Weights of a small transformer language model: normalized queries and keys.
MLP neurons of a small language model. Each row is named by its layer, matrix (down: output weights) and neuron, and shows model dimensions 32-159. Each number is 200 + 30 x the weight over its row's rms, rounded and kept within 0 to 999.
A block is one neuron, or neurons of one layer that tend to fire together. After each block is what it responds to, as a language model described it from the Wikipedia text at the highest values.

L5.down496,204,223,193,220,273,206,185,196,215,174,234,187,190,182,212,220,243,163,216,224,179,182,184,207,189,210,212,193,194,207,178,177,208,164,185,145,174,259,249,182,155,184,173,254,182,216,205,216,259,174,198,204,235,169,234,218,242,165,171,205,212,207,206,127,240,203,211,183,147,157,228,127,208,188,166,219,221,259,200,225,234,191,208,209,135,162,173,218,182,223,232,206,187,186,195,184,151,156,224,186,152,188,251,206,199,275,190,198,188,162,214,214,207,207,177,143,198,227,234,203,230,182,234,197,179,247,217,189
Responds to: Sentence-opening phrase end. The final token of a fronted introductory phrase, mostly the comma after it or a year's last digit (By 2017, / In 1978 / With the win,), just before the main clause.

L4.down92,210,198,140,190,191,139,216,165,185,213,191,120,179,212,210,219,181,240,242,217,211,255,223,218,196,214,212,170,161,175,206,207,200,243,280,192,178,221,226,124,203,230,215,187,154,218,254,206,167,238,221,192,210,218,217,278,171,210,225,241,158,207,188,192,232,186,221,166,234,168,203,250,181,215,190,186,132,191,213,127,145,240,198,192,203,216,212,197,213,244,162,147,157,199,163,249,206,232,226,198,205,196,171,189,165,210,176,138,208,155,244,235,237,211,165,164,231,222,134,203,194,235,208,226,201,242,163,190
L4.down153,227,207,245,185,209,180,183,221,204,200,201,186,167,171,148,181,166,179,227,227,149,197,200,188,215,195,189,169,141,210,236,212,181,169,187,227,168,192,209,207,134,196,222,205,173,192,227,205,181,203,242,211,258,249,240,133,192,232,209,143,243,204,191,148,221,208,198,198,247,212,212,186,228,132,167,216,192,195,243,137,218,207,251,233,246,139,184,206,196,199,187,254,228,192,213,202,228,230,195,223,230,199,242,191,189,198,198,162,143,165,250,153,185,224,200,162,184,190,161,196,203,218,214,208,213,179,194,202
L4.down181,153,249,167,201,200,193,205,201,176,192,204,205,215,213,180,163,191,234,223,209,167,199,170,223,173,188,265,187,100,218,173,192,201,185,214,175,191,172,234,239,193,220,199,188,191,165,190,219,189,219,229,259,158,217,158,161,201,225,217,215,151,202,243,237,156,175,232,256,184,252,162,191,170,237,209,235,199,189,204,166,236,204,268,213,173,191,208,205,144,193,201,164,233,175,236,210,205,241,179,174,187,254,215,163,161,202,162,154,193,206,217,205,138,251,183,175,225,171,241,247,221,229,213,245,184,194,159,197
L4.down218,215,195,150,210,167,223,199,139,174,211,186,191,245,189,144,237,188,167,260,186,172,224,211,157,209,207,223,148,162,222,193,207,190,173,221,185,182,215,186,199,185,205,178,179,174,166,210,147,191,204,180,195,235,147,197,226,174,169,192,230,210,280,176,213,175,245,222,208,102,208,160,175,119,237,184,194,195,158,191,203,185,199,207,206,230,210,239,226,151,205,180,202,194,147,230,200,210,221,214,182,250,227,150,154,233,214,201,217,232,188,259,221,189,191,216,223,167,196,242,220,238,164,264,202,190,222,171,218
Responds to: "for" in split words. Mostly the piece for/For opening split words like former, force, foreign, foreword, forward, plus the preposition; also some mid-word pieces (att-end-ees, t-er-ritoires).

L4.down102,192,258,172,167,274,189,184,179,233,230,177,226,209,199,244,144,214,158,174,168,206,166,138,192,223,167,234,189,218,242,160,199,202,186,156,225,214,184,198,199,199,239,205,226,213,258,252,229,167,166,198,141,186,210,182,180,186,236,223,210,218,243,239,205,203,257,206,167,148,226,204,189,240,216,193,167,177,204,163,171,170,185,252,188,195,191,275,177,213,233,229,176,253,179,182,183,225,179,182,200,131,239,172,172,173,208,180,232,235,209,185,210,203,200,164,207,177,185,178,231,268,200,215,193,207,199,238,196
L4.down379,137,231,244,240,204,176,227,223,166,232,177,190,221,216,182,162,203,200,236,229,215,226,186,199,249,170,150,220,170,214,181,230,270,192,259,154,191,173,208,176,180,152,207,194,191,190,184,181,202,152,225,163,140,161,184,207,207,220,187,214,203,184,177,189,166,199,184,183,136,210,195,167,190,211,178,200,216,202,174,262,176,209,206,216,256,181,179,167,171,212,183,242,237,149,239,225,197,204,183,235,175,242,193,215,155,211,223,180,203,215,217,218,186,213,225,177,175,250,240,181,225,228,216,181,140,272,228,214
L4.down518,138,183,187,196,178,260,188,179,186,172,209,248,141,212,254,212,261,198,233,190,169,190,150,225,179,212,185,167,192,168,171,171,184,201,186,191,196,169,169,181,205,236,210,203,193,148,163,203,242,145,255,195,208,191,190,216,243,216,203,202,207,171,213,211,201,245,215,162,255,240,213,186,215,240,186,178,174,211,180,192,197,148,222,207,246,216,238,162,254,148,221,185,207,205,204,204,190,129,217,211,190,146,154,150,231,188,233,243,232,232,168,224,231,196,157,185,209,194,162,213,210,218,228,239,211,222,200,217
L4.down702,258,212,213,174,192,205,204,165,151,237,183,159,165,160,172,260,242,164,178,184,202,175,232,228,190,198,168,218,173,232,229,204,196,179,223,219,214,202,189,170,157,258,247,190,220,168,191,188,157,260,248,192,214,216,196,162,183,233,223,186,163,191,212,250,203,208,188,205,160,225,200,190,216,172,229,252,180,208,183,217,153,198,176,152,194,207,207,193,172,184,156,130,244,206,209,202,244,200,216,184,235,130,200,214,215,186,187,133,133,205,188,175,181,145,177,165,208,172,137,246,191,175,231,221,230,216,204,190
Responds to: Link before a name. Word endings that introduce a coming name or noun phrase: "of" after nouns (King of, University of, corner of), and "-ed" naming/appointing verbs (called, renamed, appointed, elected).

L2.down173,240,222,177,196,241,116,136,173,231,168,178,156,157,177,182,223,231,210,250,162,263,260,213,207,206,226,205,153,167,176,171,176,176,186,215,171,196,253,145,182,202,171,223,209,169,220,178,233,252,239,212,174,164,212,227,154,162,229,207,218,218,231,174,228,253,195,201,222,213,208,222,204,236,190,234,139,183,143,227,202,169,231,196,98,223,239,158,213,205,224,188,212,199,232,208,173,212,197,187,208,172,223,226,181,179,191,206,243,161,214,178,217,226,163,151,164,220,178,166,224,206,214,192,243,184,188,175,160
L2.down616,185,286,189,178,196,215,186,214,191,156,210,195,176,147,158,182,201,219,186,185,211,201,222,191,208,176,203,139,170,177,229,155,172,214,190,211,195,169,224,203,210,264,194,201,198,220,214,225,196,207,240,154,198,228,216,193,245,227,171,191,183,229,214,167,239,208,210,163,162,236,206,180,162,151,195,171,229,169,192,227,217,171,163,245,173,206,186,161,251,196,238,219,173,216,201,201,185,181,199,176,214,223,200,208,176,180,194,208,195,201,205,243,197,210,214,168,227,190,193,271,192,142,164,199,221,218,141,150
L2.down617,201,234,206,195,235,259,156,189,155,229,216,197,223,174,189,184,182,192,189,189,243,167,193,138,171,193,170,226,198,248,212,208,193,124,178,183,207,179,160,176,200,192,228,153,220,212,260,210,225,206,196,179,195,186,147,225,224,179,247,236,105,193,225,215,161,192,282,186,214,198,246,209,203,218,232,248,234,227,207,215,255,204,197,165,143,209,201,191,208,225,185,151,231,205,171,221,212,224,186,258,178,245,182,215,188,293,174,243,219,187,194,186,206,212,242,198,196,207,135,213,185,246,222,208,212,238,228,245
L2.down767,195,220,157,208,198,225,205,207,134,161,190,191,191,205,234,227,165,172,239,189,171,210,198,190,169,200,227,215,125,234,197,198,183,220,249,165,215,194,146,210,192,197,216,254,177,206,210,144,202,224,181,201,238,190,174,140,179,177,149,228,177,262,217,242,245,202,203,197,186,210,203,272,188,196,211,183,215,209,227,202,218,176,252,211,214,178,174,196,198,223,164,151,251,198,234,203,153,209,211,216,183,219,141,200,162,211,175,180,247,215,237,267,165,179,222,183,166,189,173,218,269,167,213,165,189,223,171,210
Responds to: Possessive determiners before nouns. Possessive words opening a noun phrase, mainly his, 's, her, its, their and sentence-initial The, as in his career, the brand's.

L5.down356,232,157,203,172,214,183,190,150,201,183,229,203,220,194,147,175,193,224,140,262,140,158,214,164,148,227,211,227,198,234,236,203,213,202,246,217,240,148,205,200,171,226,223,181,155,227,235,213,115,264,234,184,222,238,200,132,215,169,193,164,194,201,211,131,173,262,181,183,204,147,165,149,226,188,211,162,209,175,195,208,201,213,145,198,153,176,238,260,217,232,202,162,195,182,191,191,221,205,185,234,216,236,238,183,198,225,190,213,224,187,194,210,189,201,198,190,225,201,180,232,200,232,213,234,196,224,261,248
Responds to: Infinitive "to" after heads. Mostly "to" (sometimes "of" or "their") right after a noun, verb or adjective that takes a complement, as in ability to, freedom to, ordered to.

L5.down616,206,250,183,203,241,163,229,217,222,251,187,179,208,195,210,193,204,253,184,198,204,193,118,215,195,211,239,235,145,204,176,132,168,209,198,192,181,219,218,192,205,184,184,154,265,192,192,203,179,209,204,239,179,146,212,192,180,164,194,198,143,157,204,176,202,221,212,189,193,282,238,183,217,178,212,237,258,163,219,235,193,161,184,215,146,189,203,220,219,233,245,192,232,179,218,192,238,168,192,261,234,192,209,180,174,208,225,266,203,228,197,225,167,187,155,202,147,176,214,194,203,166,207,173,208,204,250,128
Responds to: Name particle continuations. Second piece of a proper name after a short prefix, particle or initial, as in Al-Mustafa, Les, dei, M. Williams, McGlone; also opening quotes.

L2.down157,195,200,177,109,228,183,196,236,194,219,209,260,240,200,243,188,162,207,189,186,251,201,233,180,253,229,234,226,196,198,149,201,206,181,216,257,160,222,186,160,211,227,207,260,191,216,173,233,252,231,224,209,220,157,239,167,156,167,206,147,232,188,177,253,212,159,207,169,165,242,276,143,209,168,195,222,215,202,217,255,171,259,220,173,180,188,209,176,238,210,193,172,204,176,221,221,187,213,150,162,171,156,194,177,155,200,219,173,194,221,202,146,230,202,179,208,193,182,203,211,128,194,192,232,220,181,233,211
L2.down384,218,157,185,179,195,193,208,178,149,226,267,208,239,233,156,198,225,215,195,197,246,193,283,149,162,182,264,166,201,226,187,161,276,181,192,217,207,220,180,189,168,293,141,190,173,240,159,231,206,188,198,224,241,224,205,169,165,204,173,164,195,208,222,217,180,270,195,162,214,172,177,167,203,172,193,206,211,150,239,211,186,228,221,122,205,170,213,172,168,206,194,203,257,180,202,171,133,157,217,213,203,199,195,165,152,212,173,190,140,212,229,177,213,229,210,188,167,176,243,191,222,144,218,227,182,218,204,231
L2.down528,213,206,181,193,156,168,228,197,211,195,181,186,237,207,203,180,212,183,175,162,183,219,198,193,189,200,233,225,142,212,213,212,175,224,191,189,186,160,212,198,195,173,184,180,270,169,206,242,128,232,263,214,200,201,190,166,164,188,206,163,209,258,178,176,197,263,196,212,171,179,203,226,205,202,207,196,202,155,213,187,239,213,209,144,210,205,187,222,191,208,254,163,170,191,238,193,169,277,244,215,231,167,182,210,185,210,228,208,254,198,151,181,211,135,197,202,192,182,215,194,190,179,222,228,218,166,128,203
L2.down693,203,192,212,213,242,185,185,161,197,256,203,188,213,182,190,225,183,208,204,225,129,184,200,199,190,169,227,166,200,261,220,186,181,212,154,206,184,254,217,227,197,198,181,172,231,175,232,156,179,190,216,215,160,161,203,184,188,196,221,170,157,212,206,233,196,181,244,220,132,191,194,156,189,206,240,205,162,193,209,162,222,207,190,156,178,203,196,236,172,150,242,211,229,172,203,266,190,193,185,172,194,225,257,195,164,213,210,160,178,244,175,221,171,156,167,196,220,242,173,209,250,193,251,219,175,244,277,214
Responds to: Relational preposition "of". The word "of" (sometimes "by", "during") right after a noun of office, group or part, as in Chairman of, Chief of, remainder of.

L4.down160,192,245,191,248,203,210,187,213,190,136,174,231,222,182,191,191,199,211,179,241,223,263,210,219,208,206,168,214,163,266,216,197,229,166,217,220,171,164,195,201,194,198,243,201,252,184,158,224,220,202,247,203,206,191,171,204,210,213,203,159,136,140,179,241,169,198,193,202,187,161,186,158,179,201,177,228,187,174,210,180,212,138,187,221,236,202,239,210,250,257,234,164,216,151,219,294,170,209,199,237,234,208,170,205,210,154,226,223,210,217,204,157,141,196,212,200,159,209,217,206,224,104,105,220,167,232,188,237
L4.down401,209,178,212,219,198,186,216,157,221,230,191,159,209,158,184,200,162,209,210,216,229,169,219,166,209,197,226,150,190,203,203,184,221,218,191,167,237,171,166,183,198,195,194,231,181,227,175,231,197,188,217,210,207,201,187,239,172,176,198,210,192,199,216,220,215,212,247,205,74,203,235,223,185,196,195,206,202,220,163,168,144,180,247,264,179,195,206,191,210,177,192,217,179,176,210,184,171,174,207,177,163,239,191,186,197,207,212,173,194,197,187,222,245,216,165,170,211,227,242,183,182,208,155,230,196,236,235,178
L4.down505,220,191,203,156,219,191,196,188,193,184,185,202,240,239,204,200,182,191,180,196,153,243,216,177,215,209,185,228,261,173,206,220,168,188,204,252,216,196,227,181,257,219,209,184,179,237,266,226,248,193,232,180,157,208,151,245,209,167,188,226,172,120,222,226,226,216,229,207,200,200,274,156,189,146,152,198,158,236,205,206,199,222,182,217,151,173,208,196,217,165,209,177,205,208,186,196,211,152,206,168,205,225,214,182,295,167,170,182,202,212,223,161,211,209,187,176,216,231,210,142,166,216,188,166,216,158,223,229
L4.down514,155,236,168,111,195,178,180,208,191,178,280,199,206,207,235,130,188,236,237,248,193,205,194,226,230,211,285,217,207,219,258,175,227,237,183,231,186,216,186,196,202,183,253,217,205,210,230,211,203,239,141,238,184,215,198,170,234,209,251,202,247,212,200,188,214,242,206,207,158,200,200,164,229,191,202,206,181,248,195,239,166,124,139,187,204,159,226,197,208,144,182,170,187,209,205,188,181,162,226,173,175,209,214,159,141,167,174,186,234,219,216,206,231,237,179,224,217,211,175,190,174,165,218,251,170,225,156,188
Responds to: Adverb-completing suffixes. The -ly or -ely piece that completes an adverb, as in significantly, shortly, currently; more weakly, other word-final pieces (always, couldn't) and list commas or "and".

L2.down25,190,257,178,197,185,221,208,164,202,202,174,167,221,235,185,195,182,187,214,237,216,226,188,188,225,202,164,204,190,210,236,243,152,225,192,203,231,234,121,172,188,161,173,221,188,189,145,210,223,199,192,201,180,198,129,178,215,163,208,211,163,181,159,254,163,221,247,192,156,230,232,164,177,194,194,171,219,189,161,209,205,277,269,244,229,222,188,204,234,166,178,209,253,258,192,188,243,211,169,172,182,231,153,208,223,185,149,166,144,198,172,214,205,201,202,199,206,144,198,243,202,221,188,202,200,194,166,210
L2.down318,236,136,114,207,162,175,197,222,187,169,162,200,220,218,215,206,154,246,202,203,232,184,198,199,224,181,172,192,199,202,247,213,252,200,190,243,231,200,161,213,254,211,241,161,252,168,181,179,179,184,200,175,239,233,237,233,206,188,217,201,195,166,198,251,227,221,196,176,197,239,181,181,175,175,238,149,200,166,230,258,193,210,176,227,222,143,114,165,188,247,171,196,228,169,191,151,187,180,160,209,222,190,147,189,270,214,222,216,244,179,183,179,176,262,187,209,214,242,176,262,141,184,240,210,157,235,153,212
L2.down411,225,177,176,204,194,166,164,221,181,224,201,208,204,196,213,233,225,182,127,183,242,180,171,173,164,226,183,192,241,167,178,176,260,185,214,183,166,191,231,193,171,149,251,248,237,196,176,180,183,244,192,197,245,151,208,147,178,188,228,167,226,208,197,194,146,235,238,239,234,243,216,218,164,219,200,207,209,187,214,186,179,245,178,227,205,184,235,225,218,214,170,162,241,206,223,128,218,215,215,161,195,210,239,189,238,166,182,203,170,191,185,154,147,215,174,208,208,263,212,187,164,191,141,187,189,159,218,247
L2.down719,172,262,214,236,131,216,201,243,254,207,196,180,223,186,179,199,189,199,229,217,207,171,224,215,150,180,179,187,203,234,165,208,213,220,234,189,240,236,233,198,224,107,205,217,176,190,163,202,174,239,207,211,222,229,168,186,185,171,215,173,202,178,204,271,183,248,211,199,211,200,169,181,190,216,168,171,193,186,190,184,222,212,227,212,234,176,212,164,193,194,152,197,211,248,210,171,214,201,219,203,233,241,178,172,214,225,161,156,251,219,166,201,185,154,222,228,230,218,198,185,180,144,196,243,226,226,251,237
Responds to: Comma after noun phrase. Commas right after a noun phrase, especially a place or venue name before its state or country, as in Trenton, Ohio and Tokyo, Japan.

L2.down31,193,200,195,203,193,213,174,220,199,182,218,198,199,186,180,225,193,180,250,214,211,238,205,188,227,176,162,197,149,219,190,220,191,169,250,186,173,237,203,187,210,222,170,166,135,177,234,187,182,175,262,296,206,161,250,253,195,199,177,215,201,240,210,194,254,153,171,219,221,182,166,191,193,146,201,192,225,161,221,183,194,195,146,155,186,218,187,178,203,253,215,144,226,158,185,185,205,226,161,200,189,300,217,181,241,223,154,193,233,235,194,166,225,174,200,194,262,190,216,265,207,188,208,158,183,179,223,163
L2.down211,182,197,164,232,214,170,210,178,179,195,183,192,219,108,156,228,242,210,244,196,220,228,193,228,250,198,182,197,170,181,193,205,200,222,261,179,220,248,168,162,256,213,168,262,159,193,196,217,198,225,199,225,169,171,222,207,212,165,197,215,188,171,198,193,264,194,179,199,186,185,216,197,187,181,110,154,204,204,218,237,200,188,219,144,183,217,213,176,174,188,184,157,228,215,160,223,228,214,211,250,221,215,171,222,158,214,208,167,228,189,244,180,250,154,214,168,241,213,163,190,245,187,227,192,195,237,195,257
L2.down461,121,180,280,207,190,214,200,150,197,217,203,232,229,155,198,213,232,193,176,172,204,179,184,201,204,187,191,149,224,239,258,216,175,190,211,176,178,207,200,263,243,193,272,196,180,206,157,221,173,182,171,177,189,170,195,238,167,152,189,200,196,201,189,198,195,183,173,192,173,166,201,211,199,183,203,210,197,258,232,223,156,179,161,176,173,172,223,259,192,202,146,247,234,221,198,223,217,206,207,240,176,275,174,192,198,232,205,201,195,155,265,195,227,233,140,173,166,211,204,228,170,214,130,243,169,178,182,206
L2.down628,186,190,252,185,213,170,169,191,180,221,171,190,170,219,198,217,200,217,174,209,225,246,181,183,292,152,231,202,218,200,224,197,192,245,215,181,253,186,208,238,196,182,177,177,257,171,224,226,176,162,154,188,162,172,229,230,193,194,187,223,192,162,230,173,218,184,197,140,191,264,206,171,216,186,182,192,196,201,145,177,181,227,205,206,191,211,237,235,216,196,130,218,208,247,252,211,184,204,193,218,239,186,181,206,196,201,172,203,201,230,213,180,222,243,160,184,147,227,173,217,315,193,233,226,193,199,196,216
Responds to: Opening quotation marks. Opening quotation marks that begin a quoted phrase, especially after "described as" or "wrote that", such as described it as "unguarded"; also some mid-word pieces like "ar" in parliamentary.

L4.down80,216,141,249,213,185,187,163,198,134,181,227,227,253,233,203,245,212,222,157,209,200,175,155,204,220,183,184,186,209,170,241,168,200,176,146,248,174,222,185,154,183,222,224,194,213,129,168,176,214,206,199,238,188,218,157,219,231,201,161,218,128,214,257,210,183,200,203,165,219,202,190,182,148,222,260,217,207,163,161,240,188,253,237,210,210,225,192,216,253,182,191,222,211,211,217,214,213,170,174,198,252,165,228,202,201,281,183,197,186,198,187,208,253,203,207,171,202,200,166,153,225,209,225,149,208,187,212,176
L4.down118,170,190,221,232,195,193,218,160,287,165,209,214,251,216,212,218,230,228,148,168,226,131,228,204,150,215,235,175,193,178,153,212,212,188,233,239,188,248,264,191,214,216,197,242,199,181,154,214,189,190,189,229,163,175,219,237,168,189,186,244,237,222,183,178,195,263,174,212,209,220,189,195,197,163,154,185,211,226,217,216,203,201,151,232,251,194,211,176,178,171,182,195,226,227,196,218,174,194,178,205,208,223,168,223,213,217,202,217,215,237,147,252,193,206,191,133,203,205,230,261,174,263,182,197,204,182,198,202
L4.down335,220,207,213,251,184,225,245,229,174,186,148,203,181,189,179,197,236,132,197,215,152,203,218,161,240,228,223,180,223,207,233,232,193,226,194,173,215,157,214,161,186,202,201,209,191,151,173,197,225,202,219,187,233,173,189,210,244,191,162,251,227,168,139,222,166,227,235,172,208,158,185,175,186,172,187,246,190,123,182,180,211,194,196,183,241,186,132,229,203,184,189,198,199,155,215,238,196,204,216,185,211,180,124,226,204,279,221,192,248,205,188,145,217,201,220,179,153,167,242,222,234,182,231,192,231,200,193,165
L4.down611,170,257,222,200,203,232,233,172,181,191,207,255,199,152,239,233,272,178,175,221,174,189,120,188,196,167,219,271,203,219,196,135,243,226,188,146,161,157,228,177,210,263,213,233,218,158,174,230,215,201,182,193,143,182,215,195,179,154,215,186,174,184,180,201,173,226,172,221,194,203,237,147,240,192,254,185,222,167,203,198,158,228,176,163,208,185,197,213,238,173,237,193,228,176,207,207,235,219,211,218,204,192,256,190,167,185,184,226,175,195,187,191,225,232,134,175,176,226,268,229,260,192,221,189,201,223,204,228
Responds to: Opening quote before quotations. Opening quotation marks beginning a quoted description after verbs like described as, wrote that, called it; also some mid-word fragments like h-on-our.

L5.down161,194,216,192,173,236,183,121,204,194,229,214,185,231,207,162,153,191,237,200,145,185,216,214,196,259,185,237,197,253,203,225,227,172,199,171,145,199,217,209,194,213,213,164,136,233,227,213,214,212,220,235,146,199,206,181,261,223,150,181,244,119,152,246,250,221,199,215,192,153,213,205,252,209,152,239,142,216,206,179,203,253,217,219,191,179,249,189,201,220,224,233,209,245,230,154,171,175,164,234,224,223,216,200,204,215,184,194,193,200,191,189,154,168,234,240,191,197,183,191,147,155,191,220,241,164,195,191,258
Responds to: Mid-word suffix pieces. Word-internal pieces that continue a split word, mostly the adverb ending -ly (closely, previously) and odd single letters (st-r-ong, c-e-lebration).

L4.down51,227,238,224,190,225,209,108,185,168,262,191,205,218,201,170,180,180,231,134,218,167,205,221,188,251,193,202,164,224,203,146,163,157,236,197,187,187,206,231,166,213,186,165,191,201,217,164,209,219,184,210,179,159,250,213,162,145,172,207,225,230,227,161,198,202,184,169,195,204,164,235,155,232,188,186,235,155,178,241,217,208,219,212,215,182,206,203,178,217,152,194,237,163,233,187,212,187,203,220,210,213,190,157,207,248,197,175,158,194,218,226,173,215,187,237,230,202,149,199,220,195,165,179,198,212,222,219,234
L4.down187,271,268,159,218,205,227,239,238,258,174,221,249,158,157,209,231,227,214,173,217,179,159,201,246,148,167,205,247,258,213,216,166,168,214,228,159,250,255,251,215,137,171,190,178,237,188,171,211,205,219,187,147,202,195,197,191,196,203,153,206,199,222,178,210,252,223,184,210,261,159,156,245,245,133,145,165,248,203,201,244,205,180,213,186,148,162,190,205,205,184,207,203,229,205,221,187,223,240,209,189,181,195,177,194,226,179,164,219,234,175,141,216,165,175,212,202,183,205,190,219,191,205,228,168,203,235,209,249
L4.down664,220,123,179,162,215,204,181,243,206,233,178,152,166,140,260,240,261,205,208,211,203,245,235,199,222,204,232,215,221,219,213,202,224,207,209,211,173,163,203,197,208,192,137,218,216,142,208,212,204,186,222,151,233,140,262,232,199,184,187,167,197,148,197,178,185,214,202,190,190,186,210,221,249,178,147,250,231,241,241,236,191,211,211,191,156,236,204,265,190,219,266,248,170,191,145,153,129,156,184,204,191,194,204,218,222,207,201,192,200,184,188,166,249,194,151,169,181,200,200,198,245,230,209,180,207,229,172,185
L4.down695,241,184,195,127,151,214,209,225,199,210,199,218,205,217,246,194,231,222,222,171,208,191,247,172,187,149,175,222,187,235,218,162,199,171,241,159,197,177,204,167,157,244,186,192,177,204,168,198,230,162,199,181,198,244,173,239,193,161,270,181,221,252,171,209,244,182,198,213,217,218,201,212,162,216,163,213,216,216,198,163,183,205,254,182,243,201,151,236,199,194,230,197,169,179,287,202,147,229,190,217,231,213,222,240,193,221,197,220,205,187,227,210,175,226,204,176,197,227,235,152,197,156,152,222,125,201,286,151
Responds to: Word-internal pieces, intro commas. Middle or closing pieces of words split into several tokens (condu-ct, pro-ced-ure, conv-ent), and commas after opening date or time phrases (On October 10, From 2022,).

L5.down572,238,216,211,215,178,200,226,220,195,219,241,178,212,214,170,194,134,235,225,231,186,166,116,221,164,166,198,213,178,220,193,198,149,232,184,171,168,215,156,224,183,197,192,278,187,201,247,251,254,246,243,236,204,189,199,224,221,232,211,222,198,240,221,263,136,216,197,155,191,208,200,185,194,216,173,168,191,173,226,176,168,172,155,146,243,179,214,178,172,207,197,229,189,245,197,174,201,231,221,243,196,130,194,192,185,223,213,221,242,148,225,193,202,191,210,172,218,227,231,179,180,188,223,191,255,190,125,212
Responds to: Mid-word fragments. Word-piece tokens in the middle of a longer word, often a syllable just after a prefix, as in rec(ognised), instr(um)ents, res(p)onsible, int(im)idating.